From a checkpoint of a small transformer trained on Wikipedia.
Size: 8 layers, MLP 960 squared ReLU, vocabulary 1024.
MLP neurons of a small language model. Each row is named by its layer, matrix (up: input weights; down: output weights) and neuron, and shows model dimensions 0-191. Each number is 128 + 32 x the weight over its row's rms, rounded and kept within 0 to 255. Numbers have three digits each.
Before each neuron's rows is what it responds to, as a language model described it from the Wikipedia text at the highest values.

Responds to: Mid-word pieces and breaks. Inner word pieces of split words, especially "ad" (Pradesh, decades, Accolades, traditional), plus double line breaks before list or infobox fields.
L5.up840:124126152064117099176096126142195158096110135138175181072097102093135127020112172150094173154151175120111127106136154118109108111109113082144099125126123110137110124137129188119115118129157089154155095127145084057123138084140116101121114140166154177146137079220096133146151098112141184110134104123163121101190145116142099120178113062180169184099064172128145092084107082122097103123097194152141134137104094130152166143167097108139130144132107137142131132137142104128147124095177132118167172069090170170100148086139177157089147154180093121091185104139139158144097097098172156050
L5.down840:116169127153093124197145128138117113159102120146094082191202159134138109142126181139095098117128165107188127122207162104113145138175099182126115077094155133064067128149101103090123108154123122093117133199124110168076050152158150177140132120067081131143131134155089133146083141123134096136073106134160157181144167154115185136105085138135132187151106121141117137159124142130041108129132118089124096140117147139082156189101127121121140078109112125100086174154196190125084137110177158133152183133112163166113126095101131130105143141102136161145156044153187118091179130129116118073

Responds to: Word-start fragments. Short first pieces of words split into several tokens, such as T in Typically, n in no, con in concentrated, and cont in continues.
L5.up354:115100169142125133116086155127197165111100139131171125104083110089164136090167086131094135130175092081175083098122153138095087100097104102156106150093108107114126139104072085139159115113120154153168125106100100049071108159159135061074080096066064152122075173177123076147100123129143114135123114150165153153074144180118137112130157061125064094075107131065152116139094112146150123104132121146188142122127144145171106179138168178139149118132129119133167145115128164111106063100183087176137163110107159090141182096103130190134146151097090173110086092078147167169107120114176120097
L5.down354:115117160140107134206161126119120064140096131139080159109154188124158152124158114135125109087142159175141112140137146138121135105084187125145123093140054094117144081109120094165144074172154076103114114143182125120136166153105080117190149142146132118135137146112149177140096082107131128081126162130155064101079075111104153122158104141120161109098112103096132113150062109100146148085126132153115076185136164128122140058118124160134073174133130200243145157127121136135111083134147074119096122149116161135060194123116107178170120190117105153127122157116135160118108048149080156202

Responds to: Next-word initial letter. Single-letter word-start pieces (mostly capitals) beginning the next word after a vowel-final name, e.g. Elmira A(igaliyeva), Contra a(ffair), Rio Gr(ande).
L5.up358:133116149091163154156138164167191142092157152098193109084096130171118148097133171114058121160154110132134079149165117149171130161123152136179141090085118125050172135152108140087171124056133133108147147051134115081083200099076092091195103070160122171136123105100116134101163130128136123125146148105166156128122090106167079100187143100089150198105066142110128124113153112112151138167170101155059103075135154172095132170144109130093114157087083119070159157129127148114108131126115148053107078100136190102129135091114190172134154166151135080144119135096142132101124120100145132096
L5.down358:123107130105104102129097063110112161130116150157159144125145115084131109178098093079108147173094131176062146120087139143118132165117052161125167123149176120185110129095139128144064200162080154120125101120141130106164129131212139132153092150107121185073142142125169136186154136105147107102201081084171127139177134151135172110094128092145103082112105111155138192155125161096181103100106159148156163154110113121125100151127106109169152087097095168185141114140123117138151136151140123157168199151071082183122132134187083126203081165139090161093134166190094098080096116118109091136

Responds to: Split word-initial fragments. Short opening fragments of words split oddly into pieces, often in tables and stat lines, such as ass(ists), y(-Boston), cl(an), gr(ades).
L3.up13:119152133138142079080089128142107152097144108162175052111166150132091092059096161155158151184171114168132160183125142079104099203104097114161110122117144152143171064148135247126105160077141170184149120120120159099093100149120138136177090101130162180141094075127173131120185160109188112102144123116154115126168148123164185048088149128128059117112098151101134130129110122103163110096131118111184164102102132139132126160090113059165128118117114175122129185149150142107123113062110135092162182149131153140175132138109131137118156120127100174041111106144153120135160117107145107143
L3.down13:144133135080158190123093182141081061202136142124140131151152139157130154090133111118099126075078147078159117157095113116151146107106135085126176103149067084122160126103140078143145109200111137113058176122140152179134139116126162163192139145146105051048120143122104177113102140128136190140054152120127088102101107152140134154094102101139160135165130120142173122145133125126113109092139170061087130181134183128090173096142071118100082131099136165161101142161107116133116106139119146113114099147136159166183122132188080117180096120181088118147161145147176155054077125155115166175

Responds to: Clause-initial subject determiners. Words like the, The, he, or these starting a new clause's subject after a comma, period, and, but, which, where.
L4.up477:154187130083140128126117133114135141069144132186094177151106153050110123111094104153063184093130177059143098147175112108095103183116059162129145100098159110100070138101112100145060116120179141171146166110145089105130107146082149154133083135150096130155128173122109088160122129158087217161169107127134105125095144156133125138116113135103029116065158109066087116138091112127128143064124158136141119055104170091140155135140158149147155167133125173098177097161184146110160158141169100116131121127100080127116152112141080167142201095135131126118108109118123153136199083134148116099
L4.down477:089151148088121161138143153190102069167157132140126150099117126137150108106111091138143152154143122141095140153106140136077043144137139102092156201111127130155146143176172128159144124109165071152155144118112059105121081157107115122147100163093162133128092094141117137132067115082154118141091132108042173104072094151135137140192107165176148127103151111140107154119171137195125139118110118098185138116119112125140075159128196140063150178153076079122097175119103160117143117214132112090175122161131140198113114128122144151119144089102178096165145156010160086152133132186130146131

Responds to: Markup and layout boundaries. Tokens inside LaTeX math such as ath in \mathbf, _, ^{, [ and braces, plus blank lines ending infobox key–value lists before a new heading.
L4.up282:125167159114189129144100151096122133139116115159140147141179100132153182063190156116051125153118142096157142168134148147070100158138004131154146119111191127113115107123077150075106143133181088150100134167120124140129146063142127177167151093194128180132147120161129152127061110150143153130093107113181174086101178169168170070113118096154100168103114210147115116057169162131130135114129102131180122108138132117131143183142093158111124115121151111102074147179129134127102097115181100072139118135100144079098105072147149100097128146149098136130114123140086124196135101151156167089
L4.down282:159185149175118102165095084125111174141121173184150127114083119111114087173148185049120157128082147169139169077164162111167152118120104192146114133105125202135104155089190172140140124124059178135098146087131123070114127125191148142127157124086150112151154124177174146199149152053099092130111144159168136134147131046169146142159133142102116164152140123105180144150198082105168125116146129139138126119075121171110108178090146118154145088105095136165158120086149134164127144090083099173101142109057116153128145131101184115127118111124126173104099073115169143095110121158088099163

Responds to: Word-initial fragments, closing quotes. Fires on the first piece of a word split oddly, mostly sentence-initially after a period (H-owever, Th-is, S-urveys, ad-dition), and on closing quotation marks after quotes end.
L5.up812:148147139113114068145072130120160122080144120142151117157099130138131136058102086140141096140142086132177170140123168106057067177157102138119108111124155124139145157093130146112120080147094133125192127162108062106145071163183151174130138117095142100120106131128151127143158136111126160131157116163168181130141136130141179056092142121161071101148130135106078125090130185120122146140099176139172079068139139143153103199140164170100139164127088153145075137102160101100101076132230137140149130071038104159144122199101129164148123115169124177067181131149075195118126148144153135133
L5.down812:147127135077143183154168160153081166168083094115171105106082058142162145148098123124058113103110080137114164121143100174121108134090095161160087162068097110080064146103175131093150069124145156103056138115117186096097205163105195083156096160153068160160133138159119123102108121153137176131134169144132110166151156141138085098105173110094136147134105134096155094149155105111115112103154098136164068126170106135106118124080115111142111150140121164096095141142150079158113118036111171141193132124109104143159143102126129117140066117134123162103120199203161131171103135070134144152

Responds to: Article after copula. Mostly "the" or "a" right after "is"/"was" or a comma, often in an article's opening definition, e.g. "X is the second single", "is a census-designated".
L3.up324:143133138055132033123158153087211185104108161129139155206141158086113142129111156119164155130164096072122174138170162106110133134130060170098115150105154118142099125126137115104083077119180128149166147113197120090128125132111146105156078159112141158132145179118139116106111165134136145181156118153137129042107193155140083141104148144081121111116113165160101128171134192149131114179110145150127121120121120157088163108096129119141221123149163091118206142178148188119146134112114158150147134108086082148062147150114109163092138109144151181089135152116144183207157101098147120136
L3.down324:131148156174161129153165142118152140115166079108134074106073061121171076059162168138152145150099124106125137105107157081149079200119167129174122083097131118119133167049126114086078113084091127112181179145120108128123096138132218153166109130139109073113127139133129197127122138130169130120098097134116170120126137118155087146125134108149079133180110133155165183128155161128109116103154112106141125063118133138119167181108149111124101142128070080085112191156147167127150140193139134138148091141172075138136091135091114178135211150119191110133161107020101139158118089133118167125

Responds to: Word-initial fragment tokens. Short opening pieces of a word split into subword tokens, mostly lowercase single letters or clusters, such as c in "ceux", t in "take", cont in "control".
L4.up71:117088165187095129133102114152105122130116099121119117124134146139154136125109092069112159171101103160168136082128196121120179164098097168111126158085070191185174090112054145124156165112061211137105116123122146128134148086178130162167096098092147134188163088108190135104150124136130142158151084126114142113081069124151155113159098063161086131105087082119164129124068115112149172108177142109187152127159092139158065129137169106110146128115138160161141136136119158134068119120185109134133166094081124172127084071080175101065139147159105159092113101122167128178105134097140121069
L4.down71:152070164069193095138208115094161080158167136182173081155149135146197091109092126125116105169147175104165123142125068090136088184121162151159085086141099132126047100121144080102143156111163132110139151095101118144137156131121163113100116117127081151137108117116102070127179129093167158125096145110175075101173173112175144124161139155100200171201204125186089172106105197110131154151145089146112138110108129139112140114115160096151117193099114129130127157116163134171173097130119136097128117115136140106115068155147099142124090126091144170132094180156099096156159126125102193134

Responds to: Sentence-start tokens. First token or first word piece of a new sentence after a period, such as He, R(anching), Th(rough), or the verb after an opening It/She (is, was, has).
L4.up274:113104170141124099108125128087226100102070157141136116118120086119139106080115121175120153089129103140147170160118173080126037124072108122120121110129196124120100117135112134092094100115132126113208157117136093107149069135160138126149115100092099110126077148135129116113178117112120127210151155137097135056170122138145086094097167084154098124108084151130143116110118125175106127132104177136178154130095134124194153177128201169104117167112108144163151093144133100113128101188096110117165179084104132141111137139089188187130129163193167143077150090157096221135108149135180100079
L4.down274:165089171111149148159153117126122077123149136131116132137069152162162163152098083074110081165055109080111141159153095151127077175158128108196096041119068059106139219069116158186129093138091148111081158142129156139126110149137172138158151067103059125118119164154092123061102132159148136142138122188130130170115125130178037150118159090090170084120143148103135146139117087097155112159110148108116114149154115142145098129145140154167141122057141138101167113141140130130114115081131124163121143099166159106133088157168112087157138093113126117148146105128148040129078098159122133189

Responds to: Name-continuation word starts. The opening fragment of a capitalized word that follows a proper name, e.g. Col of College (Dartmouth College), Pro of Properties, L of Line, plus bare spaces before == or numbers.
L4.up419:109113093100189139126067118135165163121068107165164149101114107085164107116219202145062119135137123133079138108121160153125119147167104138144150114136158148130138156083124154098086170122132101130141122118113093148104167080093121138133112067240102205111157143146139150157161105147172098121133142155149146124161124150129105147115169098160092163128138181079111165069138155104130097104138103168111209116116107166199136176176101168152108173115136137103073127151155131123122120108154121137126184110091196105137201064093164116138130151218088109145154136096121134158158154104109148120
L4.down419:097106096102119144112170092104068115103140111099156108158127130123083140131123149152162153099205071141094091088142129111125149086103156144131127100115130103057154090126121133158142162050107128088166110148166143080184144169137136138161176213137192079156136147102138124170145146136140110123155122142129202127094131108177135125099115172156156112086150165210130165170073140137149183126157078093119130169110128131099096146112176098110157143101149065161152193164061096159101167157065146139128088098114133135099092106145150162100095115141151108095100108099060129095160133145203109076

Responds to: Single-letter word fragments. Lone letter pieces, mostly m or u, split from inside names, words and LaTeX (Yas-u-fumi, Portug-u-ese, \mathbf). Weaker hits: season after sports years, and table pipes.
L3.up604:124139143134121159128133110100137164119090121147128188139125148119165154108131114161111209113158138103103093158149132076094091141096063124117143118137130119119181120175069125072144088100128109152101153157168138145118110153107120152168095094174097129121155120136097171145147087151157218155108138093172116119105162153187105066121130132153140167088075184139083162121146097170135123104176108090081175102152163092154168171214114083139120129115082116166120088151098116114112178117142087113112147117138179092107079017071167118064143171087123119126141173128063123079142136169159128099
L3.down604:107094120128117148137085086204122089185133163178170077089129062089141113156114151122105094113142125084137069065134113186166125120139112124111126147110136067183098110035165109214136160119123194113145086103083101105118107105088143100127130156107134119125169149097152059151138143112119098144108155133090130125109105075100078201145139138146095122172183069082147120142104127124083120150060165192180106099122117143094114131119124143151097156128136151088117141139184119162116093143107156136141145153099106143092151146091098107166103064129185101165138100149159103162085118062085107124

Responds to: Sentence-initial word starts. The first token of a new sentence after a period, often a function word like In, The, or a capital-letter fragment (O·n, W·hile, S·uch).
L3.up803:127159165069120104115113140110159141107158140165132106137085105048134103128080072156103112101180152114153073140142121143140089196087093117096118125087102113184092119115159151116122087146137171192182136122134112100091075132079188115111094102091111113166119182107154070128148118121170111132103129162097107110104196161124073142157079091151080117132149098094095093121088136116156131117132097225104131146131133164166154175085142179111178210120166157082196116101177181122156067131123131151136169142116102179085171157159162177133184119148136128098138109140116147099137135109147096123
L3.down803:104138171137116139138139144168101108104138140101155132083104102139094081115142151151109132118124122172120077134137172076159103119172177104145182136117119133114133129133142126137137156069129077112178091157139120115133070122189136095155075163087133169134114095151115145134126138095102179160125131132185132104156076144144156075100110180121162096113105177118175142120148125152175109143103110064180136112092081071126070133121177133116112128106088076200044150152106121115127104179149090141190109154156118104142082095098115157101128122116167114177064117000174099169119094142086135109

Responds to: Sentence-initial "The". The article "The/the" opening a new sentence, paragraph or section, mostly after a period, heading or "By/At", as in "The bill…" or "By the end".
L5.up369:167117098114142127162095141121114108081145140149133109067131105143185162077086146098100205143116136140119125174121115126170081162125128077134135138104135105185149148132117141190114164097223118154129136143114156079174108113125142107141148141091195108188087137134139085096120146161150112112127133069120094091130180149116113152147182125088126125085085090111102122119099155186138101132127137148228157107136102172154153207130164207095116150073144082124133098146212202119098086139141074069137113119126122122118105147130093179144101137144131180092104141122152149209120108178134125130
L5.down369:127102172164116137086125146133149124146136155170145126130117134093121129111158096088188080105100135132177144082128153099100194129175123139132150103137140206124130152143158142036125068204110179119126142113147084161116121114115107159057109104101177169137197193128117123147107116115107099153105168206113135126140097178098141124093112139249137113108147140145141150124145186103102149155092155092095153129088078092104076113139177068120099118129109116137134163152078106139194144140157202150101137120163151116138177141104169112082147087133113120186135135126097077124133158132145178171